config.toml
n_head = 8
head_dim = 32
vocab_size = 5158
norm = "rmsnorm"
norm_place = "pre"
rope_fraction = 1.0
qk_norm = true
bias = "none"
lr = 0.0168
beta1 = 0.9
warmup_steps = 0
decay_fraction = 1.0
seq_len = 768
doc_mask = true
dataset = "wikipedia_en"
MLP neurons of a small language model. Each row is named by its layer, matrix (down: output weights) and neuron, and shows model dimensions 16-207. Each number is 128 + 32 x the weight over its row's rms, rounded and kept within 0 to 255. Numbers have three digits each. A neuron's up and down rows have the sign that makes its largest values positive.
After each neuron's rows, "fires before" lists the tokens most often just after its 100 highest values on Wikipedia text that the model never trained on. A number after a token or word is its count.

L6.down514:174117120104087163134083091097134096159075104129117131097102156192161132100139132107094142129121126224108070128121105113148128124127133151141116140140085132112167173096131061144104121154103082173159083130181147117080158124129159051126157131136150131170114126097112134072133115092142116108162118139148102077117112167119063111119157155184107119157121120100160100118123079163163161142137120143059062130133113163055165159114047126040156133162145142108132209098125032188163206092105083135086133151153170123120159160134142119091134116147138115141093150140088142153146194118115122176
fires before: " |" 29, " of" 14, "|" 5, " for" 4, " to" 4

L6.down638:130138095078134154118187177161137155110136146126179146128193181134122169123141082167171077062134111061132160057117124118146098130134128173091100099133133099140102126100146156118169141119103101137083117053152138083145103121179137078117134098139120139140103073189133174103144108105134144178124122103126149156079127082134091133144049134181138103145121119123141120123075157145115035113117146133090093168108177187114142150108105062146083149080113127097135128123135117121154125149149134121157102134072165132112207055150131104091153100216126182111095146160137143126143178118179216118
fires before: "–" 48, " to" 9

L6.down499:121132117162125140117138128101105089193126072105119119146080128121122135047101124190117110104127103192122149102164092103205165134157126162125145130072104187142131132112151127161103153129127107205169169000135099171143135170143093062126134186078077100143113095139119164179174181142105147144134171196166148128136143118124111139127144181139154165119141154123129097114092128178152162129172153102171121135164109147120137126165120101089113093110170082136139116105147105130095132144123143114106068079172195107092144109150106143158171124094144073140101085131139147073131160061143106095
fires before: "19" 29, " |\n" 19, "20" 11

L6.down530:125094145197136120144123110105052142141083193142134095062155114162144165147124120154138137145173146130127053144133122102113089076143119069138123154111191159179142121127104118142126165147159125111078201084145098113167101156150100146172106123148163161139139152096123097158158143101054133131101072208176152128136114166160200157128082107179150158080139093147172121166044175147123123077109094122075161186146117096140121155128165160101122120130116151159096116161144130038145145116137103118119069120144143123116114148117100174108050159151114111172134129085127127161147195172122155117
fires before: "0" 19, "1" 18, "4" 8, "2" 7, "3" 7, "6" 4

L6.down622:099136166188134153088177143144099149206148123089159118154147097125174158133128144127133126158143134121136122049149124129164159167134136153109108154181142114118126077130090086187130142102167161111128175032118139123124120104177135096163067186123093106087028155074112147154166091135105175093106147163147116173155175090066143152191102106163129176139125124174147103075070072137137172093169133139122065101113061121143100083119116130113127134152092096114081041090168122098173133162120148191110112130119149081077144086162126177089057092136116151141078156079098100118098161170095119100
fires before: "20" 19, "19" 16, "18" 11, "2" 9, "10" 4, "11" 4

L2.down377:157143177173096064084071141131145137184098148089146090057141124117069129137099170200155136137126138116125125090120154123115093057140069116142136107114113066129154115100126106129145081202064166142127113135123110112142093125125151131117167135131088119137208133104095141126159179103073144123087100089128125198129116144115088156138134102142159143143134136101091147082140076150108103187168080088154107109128094192119075136131107094128185106102202116116119112153146129078153126129073156119186143127117093139176143142076147111148150117123141118115144132131146117179114132141105088147
fires before: " " 73

L6.down62:089145125114114116121101185121108115158063128094156116102110135174141161095106104141127089160122133139114154089126033094144058132101107122166141172106115199126083099159146123166187181135152163141155106144101108153152105142168141202104126149119093110116123095147089133167138128094125109138109170150117158179132169163121091192198126161184133182144101128097147062156171168151109103129127065151068072111098079134131150130099129151127120086112156129154136122181137153093113105134131120193122161157131137114111172084114121080098137070167163122129071098108122100122162169103161170182
fires before: " of" 45, "ed" 7, "ent" 4

L6.down161:112137120154177137134123106112145112184136141090155169101146137130142091056121118070140090114131084093096209086103155219114161153075116163089168082121095168083156120146148121188090117109118103097145110149147089074134121184155102160169111128153084146123110109108127160133133178170101152074133098125135147132120180097162055100147143126085193124161134115137107131112083113098151131123157207124133046204131063116134110193151145120211114158145146143062127131149169102204155163168141158139136127093115153115127108164106091098143077121158197163091167119160089132152089115108117083099
fires before: " |" 26, "." 15, "," 5, "F" 4, "ts" 4, "|---|---|---|---" 4

L2.down166:175173161095089130196202155127097161070107157091167117103096095175216114146110058084121092066098094100150129143112170109131119102168149154175101151130144105109105066158110175117166140121153087123163146090109146113147168163131059159092120117129135109159102125170069143119130143095159180089167161091081144144126122136093141179148127154177096155178148154116119123146164155180153107142135136071132137050067145197104111144096162122108142074144122073173121122070131113204118174157128146099151121113107148155115125091163118165086148105156122203119116086092127122124129181111150107142
fires before: " " 28, "," 28

L6.down778:093113146146110069090130128095150196105117160100126145114152127151071125185147133046125096149148108140109125107132107145113101113086137129163125145111184125125107136136112082074069135118099032126133130065150150102126121149170142139128086165044072114081155119107192173123095124100104097147189100133150086108127178124086179153170139095110131136097158167090122137122140166115095119166174101123153158105130063110158109115140134127116145077145110167164119129102134132073133073140119184093072085192088131064052087140144124115109122079155113131115105152084121070134176120110108172152
fires before: " |" 68, "1" 4

L2.down254:114093153176180128065142086142097118105147170095135152156135143168126173158141132173188126150160111169159116173130036135059097141167132151086126155087123158159101145123104120130149122100142131133109119148109087143101128158072131102174155094097134112099148167157090099126109172169141183134094140145129114137108167139097094124095144137134073093140168124107112129124138096082213128133161130106106124132088103157093089126149253128126138193101124124094115138111150175173108164148154139100142076130139093110092158096098159119124118118087155119136167107043101127140125120159162131066
fires before: " |" 25, "om" 6, "les" 5, "b" 5, "ken" 5, "of" 4

L6.down129:121164141146185089107132117181099111144103175173114085105172172104148152121070132188153165119076125079122117068206077136158150102153148195093077164108088136133163119098130098084098071073125083111090140140127184115108158150147162089168074157058152145096122145107109146111133167104096159099189174197101106084098192102180112153136172127117137131101133141133120166128125156135177142099134140123117151116224082167118088110138088127098074118132148124144141065133103178116120146102160090136113143061159114116185117160089084135126170134087149084158108126090120121097198110130131190164
fires before: "." 62, "%" 14, " million" 5